Part of a small language model's weights.
Size: 9 layers, width 224, 4 heads of 64, MLP 576 GeGLU, vocabulary 2461, 6.18M parameters.
Architecture: LayerNorm before each block, learned positions, no biases in attention or MLP, tied embeddings.
Training: a variant of Adam for these matrices, 12822 steps.
MLP neurons of a small language model. Each row is named by its layer, matrix (gate and up: input weights) and neuron, and shows model dimensions 80-207. Each number is 200 + 40 x the weight over its row's rms, rounded and kept within 0 to 999. A neuron's up and down rows have the sign that makes its largest values positive.
After each neuron's rows, "fires on" lists the tokens most often at its 100 highest values on Wikipedia text that the model never trained on.

L3.gate483,203,195,153,174,166,143,148,259,249,243,196,229,179,225,210,211,147,260,256,153,161,189,203,225,208,253,141,145,201,214,193,272,211,206,228,221,161,221,191,200,190,215,206,195,179,219,191,157,173,211,212,161,260,223,173,154,213,184,139,219,206,215,232,202,193,185,155,188,273,200,182,228,149,210,166,74,233,236,145,230,166,211,189,184,183,243,227,196,248,219,186,226,247,176,198,220,240,154,208,193,189,139,153,150,160,232,185,265,286,219,199,126,216,196,178,247,195,211,192,298,300,173,116,246,199,233,102,167
L3.up483,281,144,217,215,192,133,192,248,226,259,193,159,183,147,268,217,246,195,194,238,258,142,157,227,177,276,197,150,221,230,204,224,257,230,135,231,231,168,219,184,138,227,145,211,207,184,198,215,205,99,236,200,222,236,220,174,164,183,164,273,168,200,157,274,192,192,206,221,223,200,191,281,221,166,148,239,213,211,221,185,220,132,209,203,186,178,206,204,203,222,173,140,181,207,198,234,151,171,204,193,189,211,254,130,180,230,198,206,210,167,177,222,226,183,241,246,210,187,160,143,128,201,182,216,223,216,161,139
fires on: "\n\n", ")\n\n", ","

L6.gate24,213,154,238,187,203,178,218,190,245,198,197,256,250,233,120,242,177,207,151,242,145,166,221,174,137,226,237,184,179,191,185,212,158,239,204,131,159,225,191,199,161,185,200,223,226,210,225,186,170,163,165,206,221,185,214,85,192,173,125,172,177,237,151,148,246,225,307,198,192,157,303,151,224,220,291,200,120,286,238,173,207,199,140,175,230,167,199,170,219,206,189,233,232,185,179,105,168,217,237,285,191,223,241,223,219,233,172,173,126,180,202,198,199,133,169,241,150,276,208,129,167,190,189,212,156,193,223,117
L6.up24,193,235,146,136,230,173,169,161,203,198,183,274,162,145,193,227,136,212,246,198,154,277,218,150,224,150,208,189,236,324,254,194,217,184,165,203,169,230,248,249,238,166,140,223,215,176,202,239,169,175,176,241,184,274,195,172,199,92,147,216,206,206,266,211,234,159,210,250,218,166,169,229,233,156,166,187,137,245,213,151,185,113,180,169,166,178,225,89,183,188,227,198,266,234,135,256,216,234,226,229,219,181,213,216,239,229,192,123,184,131,246,226,191,199,223,204,133,208,230,153,132,262,199,213,205,171,197,195
fires on: " pl", "ann", " Pl", " sl", "le"

L6.gate234,225,164,172,190,193,166,145,257,209,212,274,143,181,190,176,282,188,214,174,341,169,163,227,268,189,223,193,183,192,213,177,176,181,180,254,219,218,203,200,268,170,143,187,241,196,217,205,238,164,132,176,217,239,150,117,203,225,212,235,297,202,225,245,173,205,241,286,245,159,146,201,146,178,219,248,211,155,200,198,243,174,141,193,216,232,197,210,204,159,193,195,227,329,140,234,193,227,153,207,219,154,222,189,145,215,182,199,184,187,166,148,166,171,202,190,202,194,224,198,203,175,192,257,127,184,208,197,261
L6.up234,290,235,217,167,218,114,167,233,237,222,207,204,199,214,206,237,185,124,262,213,225,164,253,162,169,284,182,207,231,201,161,179,264,209,200,187,220,223,189,169,159,139,194,248,212,215,169,288,211,279,234,200,234,154,208,187,248,158,151,202,176,152,192,158,202,230,144,155,267,213,213,151,269,149,192,219,173,204,191,233,171,180,189,245,140,197,187,161,210,189,136,146,180,169,183,252,172,236,180,229,193,218,179,213,217,197,138,176,245,143,190,154,173,210,159,172,239,150,267,270,96,178,212,112,220,213,202,263
fires on: " of", " at", "ort", " out", " the", " on"

L6.gate35,166,194,123,211,258,170,193,150,143,241,151,245,238,141,177,222,164,206,207,163,210,248,273,142,229,200,249,110,176,189,219,174,180,244,191,232,164,165,225,174,253,177,174,196,187,196,152,144,137,159,230,182,172,256,253,279,232,160,181,258,230,158,198,218,216,251,189,218,183,175,224,201,135,269,236,184,233,228,270,188,171,173,163,201,225,86,212,293,191,238,207,216,119,129,204,262,173,233,251,204,237,270,122,187,212,250,233,213,227,140,265,155,193,201,193,250,189,189,255,250,198,229,187,206,191,100,153,161
L6.up35,281,180,188,201,146,160,153,178,187,263,161,190,237,113,269,240,205,237,220,218,213,226,244,217,190,187,208,211,181,216,158,218,214,217,173,166,184,223,227,153,268,223,246,299,286,226,212,185,181,173,170,235,219,209,135,221,138,235,197,171,204,161,131,277,194,248,252,242,185,133,259,186,91,249,248,242,219,230,248,277,216,174,199,198,179,201,253,209,218,179,246,283,224,178,118,279,178,216,240,172,203,221,184,169,201,185,230,205,179,120,182,240,248,285,158,186,255,139,175,198,155,204,173,205,166,225,163,193
fires on: "'", "s", "y", "’", "e", "ly"

L3.gate178,207,161,193,242,174,235,252,160,206,212,182,185,275,255,123,218,197,205,176,216,116,266,158,202,158,220,206,199,216,159,111,181,198,217,219,207,114,138,148,177,226,168,294,209,253,198,252,229,178,212,157,266,262,173,144,176,146,213,211,140,191,236,192,159,160,252,257,152,271,211,230,164,170,234,194,205,211,227,258,188,211,141,239,195,225,149,204,196,148,186,194,209,206,194,163,134,230,176,212,290,153,248,196,235,218,297,189,272,198,202,126,188,201,169,250,143,209,212,178,215,265,215,185,204,98,171,242,209
L3.up178,225,214,197,191,197,240,144,202,283,209,150,255,167,216,237,284,217,196,221,285,161,244,293,173,156,170,179,158,251,263,206,144,243,202,251,240,152,130,140,278,173,189,142,234,144,187,193,119,146,167,166,168,192,129,185,230,209,214,189,304,173,186,176,170,217,155,272,222,181,113,201,208,284,133,157,180,235,247,247,271,215,147,137,184,206,196,230,184,152,155,153,173,244,172,214,165,236,262,140,137,196,201,263,156,192,249,218,284,187,186,217,243,262,214,162,177,186,284,171,163,159,196,131,225,222,202,175,187
fires on: " pl", " str", " sl", " moved", " Pl", " Sl"

L3.gate484,260,161,223,214,197,206,222,236,161,187,186,170,198,260,268,272,170,182,125,189,141,208,141,140,224,274,236,245,198,235,166,257,159,221,241,168,170,130,182,204,217,235,284,201,172,176,248,193,190,163,195,178,221,191,269,168,279,179,111,219,214,281,209,186,157,178,235,145,214,254,148,268,188,227,180,114,167,164,260,184,172,172,181,197,167,169,161,234,198,201,194,219,236,201,195,170,175,204,164,241,227,176,229,219,206,143,145,191,139,235,190,143,175,219,233,207,233,161,257,213,281,217,188,208,271,217,241,167
L3.up484,238,275,250,268,30,172,244,137,202,175,129,226,179,187,139,265,181,217,154,204,154,182,167,202,165,228,236,191,179,295,196,216,161,206,188,126,210,206,239,243,268,248,268,197,223,169,221,165,160,167,209,168,192,201,189,213,214,200,165,206,197,262,234,209,115,232,215,215,227,197,167,169,177,225,187,150,154,153,183,198,189,286,166,252,166,181,262,187,206,184,189,187,199,177,284,148,175,227,128,223,172,282,147,201,183,198,203,165,204,146,141,220,183,201,236,204,259,158,202,232,163,198,163,224,302,199,222,171
fires on: "he", " Co", " co", "co", " appro"

L6.gate205,224,197,169,251,188,131,216,226,258,219,160,229,212,272,180,253,204,194,187,186,203,211,268,214,207,196,237,207,230,197,238,175,141,241,129,223,90,171,193,227,202,183,229,160,165,215,159,183,198,218,240,170,176,170,135,200,188,125,126,234,194,211,201,165,191,236,248,184,135,268,189,133,218,187,175,150,232,211,233,185,188,145,133,258,245,179,241,220,205,158,262,204,230,131,220,258,164,176,214,204,205,257,222,162,139,200,227,187,197,167,194,182,205,257,234,135,225,194,202,221,152,229,253,185,218,180,219,265
L6.up205,207,165,238,213,197,158,241,172,264,137,238,196,158,258,253,202,170,157,244,194,186,203,206,159,180,206,208,217,142,169,243,208,217,222,153,205,133,245,216,171,233,218,184,254,140,250,248,113,167,250,156,145,290,141,253,156,258,120,161,212,254,192,201,245,233,197,164,242,125,200,171,200,169,240,177,172,294,231,231,224,202,236,221,194,137,189,224,204,143,153,136,125,134,188,148,215,201,203,135,288,270,193,233,237,250,216,120,198,196,195,162,164,189,177,142,219,223,174,191,221,181,242,308,198,208,62,232,237
fires on: " at", " De", "le", " of", " on"

L6.gate397,193,216,216,217,173,91,204,182,316,193,207,181,186,186,187,225,144,201,228,194,156,191,209,234,218,157,150,157,120,110,198,218,196,247,168,188,140,214,191,214,189,220,183,130,185,258,264,199,193,288,187,267,195,200,191,128,190,149,210,198,206,111,245,243,205,237,194,238,168,241,183,122,245,244,137,124,225,271,177,229,270,235,175,216,197,179,201,215,236,198,162,212,238,142,206,249,155,89,212,282,210,240,242,218,243,197,163,199,199,208,193,217,188,171,158,248,114,186,200,181,214,239,225,139,164,155,234,222
L6.up397,202,250,172,283,172,165,207,214,173,190,202,202,198,92,300,257,165,183,205,201,198,177,243,170,272,170,142,192,245,151,221,195,144,187,244,233,101,296,143,181,177,171,200,226,220,160,167,204,244,249,271,153,232,237,200,137,177,172,160,135,187,197,239,221,251,208,163,170,209,120,197,206,168,238,227,204,177,251,200,157,258,222,149,183,187,165,222,160,308,220,196,186,251,156,186,160,187,218,198,241,180,196,271,231,183,264,228,123,222,296,127,153,204,230,214,243,228,217,175,213,181,267,172,227,249,191,208,234
fires on: "ent", "is", "el", "il", "vel"

L3.gate9,209,282,168,207,174,115,232,212,207,273,127,163,202,230,168,198,190,224,178,210,140,236,243,246,185,206,177,165,163,155,194,172,261,238,216,221,214,240,224,195,203,148,184,178,221,149,227,168,168,233,246,155,220,224,139,222,214,197,189,169,286,155,257,228,155,134,182,240,216,209,124,260,172,253,170,145,283,183,196,203,240,266,211,177,189,126,221,217,246,177,217,195,169,229,177,206,197,185,215,230,207,180,154,169,185,247,223,166,261,187,149,136,190,204,233,248,206,196,195,159,285,233,209,264,301,202,159,108
L3.up9,204,246,109,177,174,208,227,144,232,171,195,150,191,199,188,181,262,279,218,263,163,285,197,259,169,175,71,202,168,288,168,170,215,208,235,174,207,186,236,203,232,199,192,224,156,126,175,79,156,174,273,196,197,257,190,222,188,211,162,143,257,241,263,215,151,223,199,169,200,230,155,148,115,127,192,139,208,182,204,248,204,217,220,205,172,197,201,182,279,228,135,229,166,240,211,228,254,144,147,175,243,234,233,210,138,246,152,216,179,144,259,192,213,187,240,178,218,131,209,236,202,182,163,289,261,156,166,154
fires on: "\n\n", "==", "\n", " |\n\n", ")\n\n"

L3.gate125,229,207,124,218,236,167,227,218,211,263,173,210,233,224,208,203,193,176,236,190,182,233,234,174,218,206,175,202,205,286,152,194,189,241,218,188,178,179,148,242,209,147,126,169,203,125,214,141,152,212,261,186,253,177,234,194,197,215,195,202,126,140,206,162,230,126,223,166,188,181,173,219,173,246,130,213,233,184,198,220,180,169,209,257,133,196,174,143,192,179,149,202,198,180,174,250,233,231,184,163,183,157,251,240,143,280,159,143,245,230,307,183,189,168,153,218,208,221,162,282,169,173,225,208,165,238,166,207
L3.up125,294,246,210,243,263,211,198,231,271,257,191,192,184,183,149,226,121,195,264,161,148,159,173,142,177,254,194,213,221,234,139,160,198,236,220,211,136,244,226,171,245,218,217,219,213,229,220,218,142,194,179,137,189,109,195,196,125,192,255,184,141,202,222,146,171,273,251,209,188,198,163,172,161,208,232,193,227,227,186,191,206,179,162,171,153,184,197,194,141,128,120,164,224,119,197,217,180,161,223,234,144,212,255,186,151,247,229,232,244,176,226,209,194,174,175,256,281,278,202,240,209,167,192,190,156,101,189,254
fires on: " de", " le", "',", ":", " y"

L3.gate420,258,224,170,186,261,183,291,264,233,217,136,206,197,224,177,190,140,235,97,136,152,183,214,219,229,223,187,154,217,172,111,173,176,239,201,195,214,203,198,183,155,196,189,180,204,223,208,228,163,192,178,133,217,162,222,217,190,114,235,197,178,166,196,152,222,275,192,251,194,207,210,256,216,193,126,213,278,170,189,229,236,212,279,255,200,181,212,245,167,175,201,167,81,143,166,201,206,219,191,240,203,228,224,214,229,186,199,174,307,172,291,133,203,164,220,219,233,192,196,279,214,165,205,157,288,200,146,194
L3.up420,210,188,130,179,193,191,139,256,199,184,200,167,255,150,249,212,169,166,140,145,234,206,211,192,206,193,253,187,178,223,230,227,180,242,204,201,172,220,271,177,235,163,199,187,221,124,168,186,154,235,168,105,146,204,179,300,222,151,216,199,237,163,164,218,195,253,199,162,222,164,175,229,220,205,156,223,156,195,201,172,205,167,210,216,166,226,221,151,156,183,83,223,207,115,184,184,240,216,241,173,181,211,189,152,144,217,276,184,226,214,194,217,189,209,132,198,223,202,206,267,156,231,223,337,265,151,205,180
fires on: " /", "',", " football", "R", ":"

L3.gate337,254,165,88,144,231,158,138,217,147,174,167,232,167,226,246,163,184,224,235,228,188,177,205,138,182,279,198,146,216,210,129,184,131,258,228,145,226,227,182,163,155,108,175,274,210,180,165,145,161,263,220,184,236,187,203,159,194,184,204,148,188,241,219,174,221,234,144,212,151,148,139,284,156,209,187,179,202,219,198,261,219,128,160,208,221,208,234,251,179,183,236,161,139,204,237,185,286,292,160,233,204,198,156,216,222,198,196,157,217,219,256,173,198,150,256,220,190,156,219,256,199,125,161,269,216,250,198,244
L3.up337,165,204,132,214,112,226,255,188,223,239,170,230,206,150,210,219,186,236,234,219,222,247,144,204,188,150,199,109,196,234,85,172,169,160,170,149,278,237,195,156,209,179,215,242,246,192,162,202,225,191,239,155,209,217,161,251,173,213,114,207,169,216,146,182,242,259,176,227,176,219,216,207,218,228,221,197,89,205,198,256,263,183,204,205,171,159,213,255,213,154,170,221,143,230,247,249,166,274,163,205,160,163,176,176,254,237,188,155,202,231,259,244,246,242,144,152,214,111,190,224,162,132,202,193,232,189,203,225
fires on: " app", "ched", "hed", " met", " int"